{"n_layer": 11, "d_model": 768, "n_head": 12, "n_kv_head": 4, "head_dim": 64, "d_mlp": 2048, "vocab_size": 11885, "activation": "swiglu", "norm": "rmsnorm", "norm_place": "pre", "norm_eps": 1e-05, "positions": "rope", "rope_base": 5350.0, "rope_fraction": 1.0, "qk_norm": true, "attn_scale": 0.125, "bias": "none", "tie_embeddings": false, "parallel_block": false, "extras": ["capped logits"], "init": "normal", "init_std_qkv": 0.0223, "init_std_o": 0.00476, "init_std_up": 0.0223, "init_std_down": 0.00476, "optimizer": "muon_variant", "lr": 0.00194, "beta1": 0.95, "weight_decay": 0.076, "lr_head": 0.00377, "warmup_steps": 0, "schedule": "wsd", "decay_fraction": 1.0, "decay_shape": "linear", "final_lr_fraction": 0.0, "batch_tokens": [65536, 131072, 262144], "seq_len": 512, "doc_mask": true, "train_tokens": 1076000000, "steps": 8642, "dataset": "wikipedia_en"}
MLP neurons of a small language model. Each row is named by its layer, matrix (gate and up: input weights; down: output weights) and neuron, and shows model dimensions 368-463. Each number is 500 + 50 x the weight over its row's rms, rounded and kept within 0 to 999. Numbers have three digits each. A neuron's up and down rows have the sign that makes its largest values positive.
After each neuron's rows, "fires on" lists the tokens most often at its 100 highest values on Wikipedia text that the model never trained on.

L6.gate1218:489509506605458454470575522600406480497513528545544442416545480417531470563544438451509546479482517463464482483473523588435488565510528472508483452526535458502437492485538518542530551575524459453530525526564485491451500520555394485446514466530519492468478550504482494567438627503438431546
L6.up1218:493525532506467488442493550471464523514501477349417420484472529462573444514519511401524573458492470444523531496516524491477484483556527417515464465483467515474471516490521487532464463510568521564441552493503508544520596518471432514514521507532516562425475503552551574517441632506483575427
L6.down1218:462503487561600521571522519480558471559521553561536502442525574438494407462506618543503562447474491546533573543502482516501502485451431502548467409489490504454475410482547556509581516503491459476466494440473512439425515533445582474412518438517561500432553563554468541490543512429369442595
fires on: " first", "est", " only", " largest", " Best"

L6.gate1362:612533564557480468509544562555529511599579579469493377478497574417514409535455565459494386503476541547353546490479411489543514529478633471527577537414489393491451465420528526572561417443484494491511528445517461550568462638428468586477520452518599441464499456470535518522490537424448430439
L6.up1362:432497530508512574417531547547497525413622476455496465589443573510449457519462439476469389494484558499503577460649418484443423474519380556475493513549514521527523536389510541486464523576493538402523466582527544515471381511518561384471538423459405458590451573499451559541598472505500513464
L6.down1362:480507513542511304453468461530462507543543473492506421494591547525479562450415519505516515528489510623527448551540583486533541504480543456498462586478539520490408495484520662618515400518530481491524550462563574552451530525442467450409511481568530527445514525411396450496394575481517442491
fires on: "\n\n", "-", ".\n\n", ")\n\n", " from"

L7.gate1678:538500464574529467614547364410450585597475539540545499551523453478466446545501525462479467482538550443519407564499577540420495536537565498528609460461505512494559494464421556408545552453499499583544568538513425379450426593476552485461507545506620524413497478445471386506478487506453580488
L7.up1678:472508440519482492522535464484543471490531428475588399584475559465578560520595575517515451487459496458487440476501464521489552480531560461501554517413435483465461468492449613497475453436437480447503593444463449574541418557427546518542430489491540508548559550528608527472476539534538451498
L7.down1678:516468491515515507437513497507548490518536489643482536547554464526528571552554440519481531435550488507449533473495444542528508535485431449404492520460533481481442549456519511570462615490474460491444532447557560453484521509497451532556523479490434478532507497563586529516419439516520398447
fires on: " ", "at", "an", " ."

L6.gate242:565483440481560529551544563548517527626453462413481517544471491499534489437530427537495474530420485596575553488698606466486483441540466578494515535548501541456613445488499490572447507489517463571498566516559424438511465580568468480502550522525424433420501450490543409462558518499409550501
L6.up242:564462469513480474498483494509444510508550539574482584505419455506487525457494543483502486507524559494516465518594559561492465592532512458568507418535535478560449530544591451530495515458502466457485516502539539470475475530424489484493502448527427469547522584489465447573630501482532519380
L6.down242:424503485587460470513499589514502554548494535540502551524599488448545432450464496377469464440432508499542512444586467468626499432553487501470495433490415486435453526525446556500519599486526498512565462460588554486460491518505498482544494556451476539449438603495440440529548386470462489506
fires on: "in", "an", "s", "us", "as", "ius"

L6.gate729:603491500520540556567462481554516539451449481502501461537526508484485593471496424493413503498448545556528515458467500551411487466544496450541541438506529407450485483442407505477567546472600501439576446516502462503515479395464469462502488407488465399475498431511499410498472563459544600478
L6.up729:426579458585539469503473499439402523463492506568527463481488558514441525446610488491538388537494499455509540476465478554451545568526551503435518470530444479477530524533461582467635416509574575488483555578539490470519542482460501515438414451517384551522471514470455468526486441534546474484
L6.down729:503522528439486439400492585453468448549526564546487482475401414412498490467522529556467513516547505480506562529488571592515586605543548580451527567527479516499467407533451537545539490536466566587485502457483563468518612427508496565598561499531542572471465686477573521642460479452415467531
fires on: " to", "at", "ot", "ron", "or"

L6.gate1812:500420464463520463531496452388482517504534594427507462484530526488472499568440467513483477466551510477482390342477589526522483471451553460472461495534472513561513492526430460477468470531570395467441426565493444479465549535559475505434461544481418526547521408491498462510536501551560495541
L6.up1812:507619523520485446446507464534461435503538410453455587549499491514487444521484480446505509428426567479556550457444521566501527535405495514600536458494441525457525551476478523610509430502631552447521458424507465470418508451552550543414514533503465462422542508532456465518489473454460538536
L6.down1812:473470485515516502591464469540473536569492410457467532557436488444552519488495462534522491509483481492477496526535436473541566557459557448541511504513490424488513473487522545449486608479456486539514485514407452546458438513529499494629505453480561512368515478599465451430470502500562508502
fires on: " with", " for", "pt"

L7.gate85:429499551515497526488434479481450536553567513485457546480480485448415525467502541453478486456466482411529517478521467456486509473469462586454541420415533497447567574452506475519552516491504580536438525455475500548563501425460520570487467460558596451473513478510521454478539538393546502389
L7.up85:507534546477527568506496569502460520502551493522478510505422517510525515436379489527454485497537493486450570458537557502538463542481453553560531526557508488506455473638480423449570552560597445544548501515504533478513471419512410494483497495519505600515466516575503498572553328546525503439
L7.down85:625517547492476562547562609545556462495539617582418456479545532483444563481441416521397473530487554416506544550559465439483516494492464432523435468405393531526541493510502417411461479470570535535536459439434501671454471530553396417511528484493522471495559540599499500516495435441538498480
fires on: "K", " k", "j", " K", "-w", "s"

L7.gate1640:488397617541568558435511396500535481456399561445529508482585437490504491524583550472537487507358571454580488575545525484466487517533410453463511538536498522479598510460518471511496504488533553451547444442525503471469371498463481549460416482507582502432504538489524438523523450415450537589
L7.up1640:509508454494482492531498418520502470434534527534510507533543552429481507457562329510439497463440671449493560605529523461613519515499428481496476469493577540528493417496508566519488499501521535531522568576530488477522507446561422471504444531513459470519561515574498454487507494437481579526
L7.down1640:483559439532564510443433423582483535513464554495455565481516553427477542403490524436494530523493438464497474535442468609586498510518591484590488558557410529614503544522458571529463479506498536451549474524437447547466486565486552432442553566646425496441508529481527464482498501544429532509
fires on: " and", " &", " or"

L7.gate631:459572469541407509420439500420556580455474508530462500472474482491628434431576472474474436458447422507530492551519435586610519530559565469546417494465507489544523541496526472585473551615497519507569543533506577436558567464445486575436493538489474557480523437496642500483463497525549592459
L7.up631:509545452524403516565499469544484521497576461465519515549425504536495505479409422492423550475567435500532522463532547545499610508609431515465487491522462495424490601555506477576512492474520570402416471498495406527593475458586549521407563481520504444454498435486635478488443456576450543492
L7.down631:478553398545497514486548484541548482540466543569507525568510493504476540512405537470465552446502487545413384535578505491422509516503510561463483517539508385550503446448520454521487441412518564524553432542470434577581471489530498470493497470440466536432470478515429543485443502523532513608
fires on: " "

L6.gate283:461507498516506517500507545543410512478562521543524429465493483491480499439538436494414445449501562460549495481505514471517505412501430548417465482481504454578544473548478515484587538526542555554384499407458518525428522428494464541449538514573467555624416541527532425543532519453512504447
L6.up283:435480568490413470502467435515427423509471518584435554438463596524431489567458486447452486463387538488474430634502518497450534491514500465490516504547559486410600533431424526533591491535520524472467570479374473507459422585570526440457609430551477459525503461431489438437552496457532505402
L6.down283:529612522508503441475515480530512537500431447479517490544472527534465504461506452546523504492534590450524586506507537501579530488442470464474521498491510494489488414469541435463548411502552522563483524480514575485408504502517419516580513536549460492509440390535519505520387513509528511507
fires on: "1", " Jr", " dr", " arch", " Dr", " Arch"

L7.gate1081:498495523580547417476510560482480411577448375646328464418496504503556487416566487415479465505448622472559590469562437431561457548527470511600554487434526531431461561456532530510503473449483535414495489490516458549491405519421493522498456554500469486501511516522454452603482592557467485481
L7.up1081:503359517444439409536383489534469471496585478565472470467329459536513528524494561529497496367442582521467553403475522592549577467517586551554512501529540518495587555599496413551511477485517516470484522507509455471591526496605445413459478486554482439517512538506592494535462548572468486516
L7.down1081:520486418555556492454513571582484502539543519483548474569503390601432500513441497490457505513556501527551470423461449521481564429531500402520520469537494606408543492505430516497518541514507356471500487542472428534569577382534495440539489484582438517482546569577430480526522556490553563501
fires on: " ", " \"", " un", "."

L7.gate1574:465471515480460545551601471531492426481515525501518470445504423477427577511520414549516581502458406504438483510434522418491515447462477555492521524542477566547551600479551594497454512446370518375464548566465500522479506511437481470479454584586532511583372496536445483489571542536486547530
L7.up1574:470503534427523544546538506437509522549520529477450558407497555565394533554521463562574471549511483524490579437500585495503452510578455552453525582475475504526475520551399471545487585476487502405479553438511470566465433464435509551535517515459494437516442522577482554522448507462495525414
L7.down1574:456503527495529641433505419445544464485443465514486458404485514584514371495459509502392478483470517490470553502441473534546531553405434523446482597579418540548457500550480394421433530505495533550597516549408466485580481545447413575400512502552483468536493475468529543404503560503446630431
fires on: " G", " Al", " Pan", "2", " |", "|"

L6.gate1318:509558496504523491488531536516483445578437473410400496469554568494564505529521447629498528498495501506500589517611529525459462594570416441516453538492462594447472527450543544564561497486526515513520500495595529554449525564398570504533440469572526522475423480517527437514500517546513545461
L6.up1318:509406518456414497549605555405511391500550451518527572556444492482584486474533543631500486547458543442486568498474497450510513471504466509519546507582446401381556479501523451472508519575498480515506579560481550463451471595550511498536493445496476482438460479422479508418623445508483488506
L6.down1318:528432424516454452510385501501538445551519422486527510535462566485539577582457450551530578484528414472505511538498559604545489586440533402460520420413519522508525514496556481525607533488476504476435526514493404522475464543424563563453537448541470432472484496441514559498628482530500484509
fires on: " "

L6.gate1420:500497487492570533547462508470542559434494515526598488497390388502540521456408522518452467550537476449548479478492461560460520470474607499570639457491535550473491546498537428598435530546532546540506496525517526455542444504542533463466577572478560419554540493431514513541571497487506507523
L6.up1420:525533474429524399555535463499495507513458499553579507473381509488508565528417512565460478540458425458505453517463482469504483493554646514538552421454473503483497490477534432546538581460535498526520497511432438447474503468535539409545480536585568510601493506506582537569534572539490475400
L6.down1420:484493471470549467460553471497523620466511486476501475517523545432443560521556565465492451522484527498443482595504458419450431506501536426465485483510455433496453569538513527568545475565508552514554436476480525567495541553512495463476496524511512466600452444470471564492526523549556469506
fires on: " ", " can", " Can"

L7.gate1499:493492444492561462429551428517543508528573533548539512508474511474494436468481542554534521364496525495502623421528553427494477542466487482503484529461502418557464479439456483554489598421544560440579498452518464454506451481404448456515441515485511565525526565565420442451454480560453423496
L7.up1499:442457340517504487428456536537544599486525499477402589526508551489519516513439458438473488428455508465435557565531448520492434476422460504430532520554462538454582538573527465397492559455443434537561593533553493479370506502477507477503482627592628535487532459544520545553563439516537538490
L7.down1499:539392530458452557522459536569374534483469510428471547501538533485524398507500443475470380469467404513550517471526595442457520496459468435546456457515486594483512561633510503522589468572510564564472536510509477557490516425414527473544460464489481520421470512512599451498571523500434529441
fires on: "–", " rec", " an", " inc", "-", " g"

L7.gate867:526516540377462553501530480505501493593512494392527525418557429485457456503381509545497542560479514522532449520526595511540483548506556487481523438424509514485503555461463443493522458590541484486498480447467483468440580490519497537593499484469613513495447495421479586505481542566540552485
L7.up867:487553469453522535541549574548569535541534574542630476458515488476427550367550526567531457400542452551458542386495526536576461440443513429584525512562580506486498507524540486465447520584412481411502555591519531590404558511467448441499516457436517411508481503480405497533470556476495531526
L7.down867:545517370472470444433433413500503503505580494503571635411556567539605460453474526519364581471422538460496516508588554431491424561511492461536499614526466459467557513490468531504484507493469550509492638448490492493462499489571431418502502446499520414501474417453531497483501445548395476576
fires on: " would", "D", "-D", "ell", " d"

L7.gate1578:510441421534586507408567583492456473571526470536412535533487506448589525484472515523478437565516484537519536498494586555466494480483407430528472491491521576439426398532464569600454549508609433431530497457456490453447500565518477515559462486545505504495572533525553483479502519501514418520
L7.up1578:448359459558513527475507545481470490537439547540560451482488514465586444463407476471441496507501474383535411536515499539348510478529460557584566501488518552435507507454486499537432555472508519467525474486539497485500501466496477530515538463601459543539556513529499559550536534469511496482
L7.down1578:532459405495547459598432531495588487451431399555424474546492581488443541540443452507476558502486481531504482527502431581468521485519591469555577489558508498450563502568506599367500617532460497428526517431580528519475471545545599583497494516527465406457521554567494589413518523480527479620
fires on: " H", "h", " h", " on", "H", ","

L6.gate1908:479550462461516485523392498490521444497412458571462569455471489492518442410485514642559523518499539426542577471476451537477588500399510413430527553441524453506549496454525483453442521539514484515505470549470560423438375543500516500506478487524530545478467531498571536531536538485547497584
L6.up1908:546553498565531437506589454494507468583455456534536524480467514467542497545483415532522469448479492599467429572498452455591564471588477466447410521455464458600420539432469527513540505431422428518520538536524414546527431511576543375489511539517688510517647465435502527567549419496456523496
L6.down1908:476611439551538499456470545389503501357441461436473503463528439455443543484456616500452389585582518469488608551555447431378527549584457630550494450478531510514541562572437503604549482550531573522527473527554532564667498493508489527363527485505506444516516540475513519507487523504474554552
fires on: " ", "born", " (", " of", " born", " as"

L6.gate290:514479476565471399512428453469483476485461508515452529453521527527604552510444450458491463564517505474513564475517487422530521452528553381539513480608531485464605484509469449530454539549470493516428478441400486506441458487502479530519494453505471513521546513441488546513600518584455470635
L6.up290:406509495563456534481545472453526449431563507414439495415509507529357430442595412439498592538479590503426413505466466435492552467601513465502419481507577529492523474540513524449463574559458498495499536422511538520426498496421517519553494504459546408439538477472501589562521465547520506537
L6.down290:452463503446509484494507458421496480467496494511473468628471471426529570505461496493532549565541517579501571479382506440526652478484589433472545512524422456555413499462493540417548454470536542490551484582592506439545538456509417441446548569514490416442453461578491516552536499432482605580
fires on: " to", " in", " |", " the", " as"

L6.gate635:450475477514539547461469417552451414518477451398446483614573436470524478534438493456498484521477458361423529515474499534458502553506580469615466445460493496556459535629546523503514623537532481516545483442553423578506467434418504497508524583413497556515528624531519457498525515543542496426
L6.up635:542623447496442561544524542516493489497411445475516576443453396484507540453476402470632448503551388512621451559468471521507583537511487499490613582535526556439449508546551400471453503635529532554504384635432477512431542498439544443604543470446501369565450516510468547520555441460476509520
L6.down635:548456461477514547448473475505562473457507519493447522541395574491486535504470472416572480437436474391545583425507504453492512518565537502488511528566513523540577506567555496439464471541554499498527520496549442541484494474447494553584591501403470615506465515550519418441504506477458489548
fires on: " ", " Fl", "fl", " fl", "fr"

L6.gate1174:499365523543455487582541507545394416431470449531566472476499493570466513552473436561484552511431408489520542494511584473510554485462599480524532439451570450470480433500404477571505559563550452418660543563475530468411464579483496489512531439553487514517425531484577521433465566536541534485
L6.up1174:516450538460472483450493560543538530497462469507543497542474504407473556496434492513465533408428518487567445453504466556473446526501448467402511464592598545439515529451488556416488540476500452546562515405542528411632575510517454549481510472455440511500490452488497461492504496435380553511
L6.down1174:444487481401651515479479468538532568519513507565565550560449436407444578592577454387439528582470550559503426606509459578555508428461442434456513423431492520522504479458404422452476389509528535527397523410466414525551544623463597402492474581458434417441532510534524441533381478473450498490
fires on: "st", "ch", "w", "1", "n", "0"

L6.gate317:530399585488524447486512488485479433558385568494393451354538460423487458476537460510445463485504579478539499493393494557574510473530445546568521467498567497501524586458575403475508524458474538523532482563570392514598532539460465478536573474459445449522469440537529521524510439402454570539
L6.up317:581414527474503386458517385506452561492463392466563504431423581467527532475487501484477515520497530521547557550481497378556500447497529458572630431528558513469514556484464504485396523488513464533433525538506482496470489562482478472494582465530393494548513529538530630435500493475586591537
L6.down317:490445533474553517482480527508437471516449400479425512492472592534605496536527524551597468489646474507446544415568464530475468488482474442423470489479454492498504475585486431495417526508471523468505591514529464534524484503459517446421554499494528457521490546542455537557481527482501514483
fires on: " \"", " most", "ed", "ly", " and", " '"

L6.gate706:538545403596544549506488548450406514434522490484539452478565461500586426600484486557432364513373364435571445582481539510518553422339494497558614500530574564426407439494452558439482534454515476557604560432632512454474485456459437548496555523517508551478512367515489487502587507500518604541
L6.up706:577526544565480516491529398495500388444567464425521529544538441562463454583477421460405522561513574535574472529523509464593469563577514425616506475531636550517466383465464527475561496441478483413508488570492508510450366379495472569523503541587435546627422474415587524483597490549501504458
L6.down706:491419427531566446503499557471504489434408439453520539483496520494382447562426447530575496498535409405437493559535486559467500421607569577423560470553457438447436547581445524581512566484497457477436462586460524532427440544574468564550527477462431460485551479551405514437522493498511443538
fires on: ",", " where", " which", " while", " and"

L7.gate1842:541456534474404496571517349516397533492377385523519591518493420524519467553564519526525506470517476557483486446499390421472485613510471479406502420480475564493497525554563432444514488499579486467469453620487540434559556442613558526412497452508523517523424447513496499488472507448469524441
L7.up1842:465549531480413481592592489502439485525439441505475485468506513519592559574503527615557535502550563498558473527568498510462467557608532442492523426526521467457554525432458518470508491533548388504536463503451510531457555500483532519559448453494578498549493502488472530460473564416488519416
L7.down1842:497591546435457502544491444408564532579499516564548547568460544420443528603540474564609448470488543473542521513457431453496417495470498489496452408554451445491444558475448465501490539464548467562526490540521576582487470421503447536495451464589561545446508473548500534564493535345641559476
fires on: " ", "1"

L7.gate154:493441503513416573494522472599505444439532451591466473512417457564416494442443488485476529549532494492427423556541448459580505457489497477431500582451464447441396520509508396552460476478499550420514439437508598400422461508449546536617637562456548568468485421501551441462559414606482539367
L7.up154:479398583446567553524428525398469530536464578455497524474463423547484502459466466455418428469481486561499392560463493508529441546435521496534481439569490397466434539558519522491539454478531547493523467363539438506479518497566454538461497510461524467584520425508554452519461516586537573436
L7.down154:539477507540579458601519475418476592592482579522493511442447498460452530493483533471614479472496569512532484448518489566433475552450496467524510516474546415498475481488473462542506446473473477495487519460446556525448544538499428456512418512454482511551486499499471547483501483487508465496
fires on: " ", "200", ",", "35"

L7.gate1516:514570466484563466468592498516512438568511457562499475505475405463450598530506492443531498562560489529528506479520545454580464498463420496506494459416510498502557593568388513608462469495537478606560454488556565453498544513471350508431475449493573530480433515460608591497486508475433489532
L7.up1516:544400476502504509552530522486366449523421494474500543462496458522508472533489590398476467485524413547504451539493504518532528612410504471417456577525473533477481499609489478486563464454470566514496383476542532487521513456453455491515533559552478435457575516467514638578532485472438547470
L7.down1516:526435624516536496510393513558439399562428445482528504528507453525507487523462464427462553484439500554508489589431458531480461601469490542505491607484434425454485450470485549545554491410516474561435451521483565417474570481475518550483508514572449475432536483481510524431515553445485542528
fires on: "h", "ar"

L7.gate765:528468440516490551513424549471495501499511472529543422539495534445515547505494527533540521586520467416543466479576446507557481525474537558529499493510536483435461467558444506575537456437605520487551547458439540494526524447561550478489623492503503433470567513525419399507512530537465494483
L7.up765:475449432518460541479518423545554563597569490549502462577484544549484381508520442523487587490494483486512581488546558463461538479461530463541464573479491474465447511598493578488510575534519420472548527553526494594527494469448535471462561483488465491456488482532477563516571533485457569494
L7.down765:490453433533437456410549510563517395594517478502523437295444517442516532490537539486595479493537491406494464428476488478429501503489448458507502512446425560529546415523503537459495539436526607476545446478546492556473505486324531477476510507521541541532575533472481490469483472517472612532
fires on: " ", "Ad", " '", " P"

L7.gate310:504573507500538445554562509496622530518531542550457461504550464454461497678571429476464571568519578511441474588479512472423509515545494478544517457513505414563598456494447566548460502465554576519471489484405532566604484548582469533481536508395574449461466580453520375451482498524481475418
L7.up310:569523536561558465448511581499555534471517491522441502538533356483498551574506437534498385485517546550446382626456552460446467500479552488522515446479499473511496503473478657444430482594619536469442392488421394532514499564394505501494459460481491476485416539537492472476495493444543457502
L7.down310:519504432513433498526497496523506532514536502537492450496508491430503545481505491514449546448491454555545469511505535476496475498515575424491469437559539506542533489489552516447469493507522486468499467431529555520464437550538471550510510538484476517501507540429560488467534484499486475492
fires on: ".\n\n", "|", "\n\n", ").\n\n"

L7.gate1951:420431567533556485478466406572513489502547532511613548497536366472491494428520467486503502529523544543509473469527486477605470530463526417400532464477495470499612425520469528425530494446518462559663513458528570469551454409488401473441572601582515523513529538432503496468633460479494484460
L7.up1951:538530512510453474517562506545490489523543471466470523517471424507543517431552503545556468494541516441521510475482541503444484498371460521534500551511515435421558520530554427532603463438497504484482472532547499585468494534473422488499402527565462448483561532481461579431567506519444474547
L7.down1951:572555487495530503521560571534519572468491485480584584482624498576457529450501442476522536517475610490504572532431592397456536462429468489468493519466570525479544531514517547563479451494462517523483533568568508504519410522504559545533506449478463448567500513498460470533473489509529464552
fires on: " Man", " people", " man", " Men", " men", " Woman"

L6.gate1183:465523584554625646516478525445504492560457530540500559487575470403531519556487486577462488487392437387437511450529482445503545527602480442504538528482474565541420493513537511552463488468666425602428488428448514532443432605444346521521433539507462501485515486405442467578504486440499440525
L6.up1183:391476501617573542470516557502439577534475424520422534452526498477499466518575505429564595457571504463517539447524464479580574491516396437526571520578466488408559540527471518600454532457517442496435461443467426436407537560544547465473509534497488479594452462444594432423489465509414497553
L6.down1183:492399540582431455547505514482430445545517574617371486554508555491429514502566463528548572450471441519445531584545522494562459479576566448554503490452519472411480462480525610491568460561569524551467489536507537617493460526445542561531577466514462515490385489539437467452498434519470552582
fires on: "==", " in", " and", "===", "-"

L6.gate1134:517516497548562496459456501598537474511576443544446495505406522456572548500487472456568494420469453590490473425555447522478465502496527457438588460543393535430541511503451493378538520520436382443515490416451446516571419520529508449480413469574457517541502500478603466553517475586423474488
L6.up1134:475529444460506400498446521442485427543518548388478517556488516471429539463522582491528505478556513530463476498499529505480505392483588425541494537451471542519639466475490401522463539473516472449562461438475412531514528547449585565464477467511433622470494586491493562453552484485518481468
L6.down1134:451524485496436509428466437551518512596517394494467526503525504507481481509545446511445477468486539547460493598470522484619628462513511447584494471457426587457491472517474578576523545568514370559612402565547495480503467530492508588470505479481458535488562540566437550479506473423484584405
fires on: " of", " in", " and", " |", "j"

L7.gate2002:507516490456466502516627540478491532417524458556535503528558450440444568536515503546456512585553425455475479564418461435449559472545509524538483545516454474530561571474529485491455454507523491528470528445493449498454444499558451435536533484513500459573479515529517470437491480613580472473
L7.up2002:418498442521528590406412496447483492503509471470477466504562459468461568529504511532482446492553462443498403484498556433427535509411512515505451541542545488486448507414381554494592502492495519663527475419472556508511419464427464522468479478567486586508501461522489546500506460583498505490
L7.down2002:468571511544503527471495475527515496526414504544460543552402507508507517531496508439331484575520549503454368478548584439463559419473523516544505492549473488543503533535481489501492582461494484510491458448502555529471465461488402534532597542546569456552546465441532528442572554570519531473
fires on: " |", " the", "|", " The", " with"

L7.gate1562:479494505432513509560545405441613581539472557419498506557456357522509432562414498504553532453485532411489480411551504507547469472517550526463544559448560408586557507512501538481563548492508422520478428597508623462501452570604485504531485509563481472464521482465498555541592483574479564525
L7.up1562:510527478493521430491413505500506447463548515494504468533460513476506531535473462425596433534571423452461574502472519603532536675451484471424578562580616573507558414518500508504457534560472493483536475601509424521472600452464527571499506470508466530533510541503573484562459460528452495530
L7.down1562:494390526549569397451510455453437504464463416390547463550417564549520467424505472552450538427510399530577504467470545527489503537491543540467450561485543481441463524503577404506551482525402567542525577521593570444550437527443596507492629549499500508474506428449457452408548551534602453477
fires on: " |", " to", " in", " or", " until", " with"

L6.gate1247:497541543492520535445454567571536541495581462527516545473539550485435552482534521516454555532523545363547545447515554590514462509515504476464544470427556499526556500655426457532659555503577459572465544449430501589542530502516550464481459528443466431536413477559459519529448467547425512511
L6.up1247:504566485505472482452380366478463488529463500522554524490511514397459595456530499599512461587551559444532489432451549480501490524473638510458487525527548504630597507465519562544620530553401414479468547452438559563492439558492556542495499458543454471472484414489374499539507441588491464566
L6.down1247:482581550473470500480460455484516515534527611464553487551510515520536578421477442454507475613529509447522495514556461501498567488503566534543502505616538553507542516499435610562599497455513500446448467395466510503561521470537624517445550522408537546461459459557505474606524380565518538522
fires on: "ich", "ch", "191", " Arch", "och", " arch"

L7.gate713:538445574639513586465490479530486443527500574453456458453481465390536490460448438521485483478537468427453497518454565465528493516483428450581520464488527496505491425467530474584518546570484418521555516514562536591442417526482565466516470444515533466476629505594439486443541467509600459495
L7.up713:451550494486472528556546480571548556496500467469523571570492566520557521469534501485574462477501504494533563466464492400509523472452595484481559459486496588423353458450584447566483422459441512472494501425490543474569490460550541573506539495505476501475580492528546502529518495578434442529
L7.down713:454491493568494476423447562514531462581449389518472528522499510464626473554496495527448548560503519446523544543534533514467507497523494460433587382504560413441467535581446541376429493470483467423503520433475546584490444487446490575569551460534554527542475584492543515513510494542538511508
fires on: " "

L6.gate1606:413475521621534581420432555473511489518550564498503457440542482482578517564492524529519484571617582484474552539508545525497557444440508492542494549573402494552487499412591528480481515483508550441469505500478523536523470509541590526454584483482595468438413512474538470446494508548558527467
L6.up1606:525480498438531505478510429502501512628470580528520457544487544440525495453485544416525441539587495498501497490541504544461492535528497457530495534447510535505417546554430478467527476451477443559484430506579540575524476508482603499457545398584469455540557615451507515505475454418533553454
L6.down1606:536560522500501507501489497439516544471461487530581489514610615472582458474507554428479487491493618494478566479437464431521660423576516485566399494451496470446530527506493430554478571507520500554458511516526442516478547586418584505457526501456486516425443494482508540463422427582435456525
fires on: " his", " her", "'s", " their"

L7.gate1823:492451446545519488542487555444552496546523451498421597548482476555390579587442512586399501414510561479519504539529441382536583558474513546513454483437529427475498455555509521518561514551504478407542490485474475528587518501482467439514526533505527419372552551484550438529533454430604401511
L7.up1823:518426494521499420531533479527564525444473521526524537495386609496487486567622480530458424556501554560508405498372546499493531499435470482522461430534432409465570580550503542486529475411524344586449576474524521517543580559488479550591500399493461513458601506461469501505547470472466508460
L7.down1823:487465448505479421503498495518467563516489539500539491439397498441564585497475490495415485518448488480475468505559552517444544482498406513518598437494469430522477587559536568508493475522484486513431532480512563545501503490382517530516477458441402548502541526459484471546598515532518552504
fires on: " ", " M", "M"

L6.gate1507:601503451533594440439531430530572484473491545475455439527570501493497449518518459507433479462553438530564474434553501458466565477462581364498454525485455463567458491461605489530490494520522514471456519380499487619448452458494571448565486488483417478440465483462550507502498517472487588514
L6.up1507:460451472475475416491460453525555610499464556512408525498483579503526444498527470508434483539509486434448399389490474558562505449462423510558504540545438559526522495499546410442510538503511473478502495442472422601492574503473542463623525431464535415560493492544499454497519501517446507511
L6.down1507:498448442447521486574500495493490456495487568511539515593561560493630589561505463503530433545519442529523482410517440442433493439421434454593477449502475405415535531575604463475552524479518506451459518559437557583476457580493513528437437510522535569515509443571512518522392511456522496371
fires on: " ", "oc", "'", "l", "."

L7.gate78:469561585536515504448442459494532514494500438441540515529456493524525450442479527505568509435428539560442468493584389537498483474434494436521400463435433469503617484519492620432496480450533486494535411420488566444494509489436525536550584443500475507491529529492517443500484429538476382536
L7.up78:447539554504535432480421543444482579505512483481427494432534520452433520535458488569447492457491618453525444508485479499511571472496529523517450495441493511324598557426562480459523575455423486500461488470487450514505407491530554547534550555562540421405505590541531466486519543524468574522
L7.down78:477469478541514423480467468576464525463522530427534396472533478555541486466470508511517483511479499468511522457450553447538470521560438396501476447460538524484505548534540572439499517486628478425440497556510506436577546518435510558491451498497630395484451518498490422512456531564510553552
fires on: "a", "h", "–", "-"

L7.gate1464:509534542501493437557453528555528450491522529455428578596493505656495507466549415378468500477489452466477467506537460486578497518473563476548520488536546368620472544527495502667487568489550531568474539444549547464513473432429489533451482457612447548532487534485467492451559521565499533538
L7.up1464:432559506563482562483553468442437448401518432464575551554554425484484519469525540456590540528473396522615489400463537558573564526464586518442498414484476568523487541400475486571462425449535586517447372435435501415503581448438554463515525580544461454407525525538435573484543547511523543523
L7.down1464:453572448539579454548449554502451487430547502503567553522460542493464397525482517457479476540522475462512491559468431479425503604475451456441629519528476501559547515581536494458427507567507451402473494473516447421495423531504497463508520439479520450584579543467464494562571493470429479452
fires on: ",", " as", " for", " there", "00"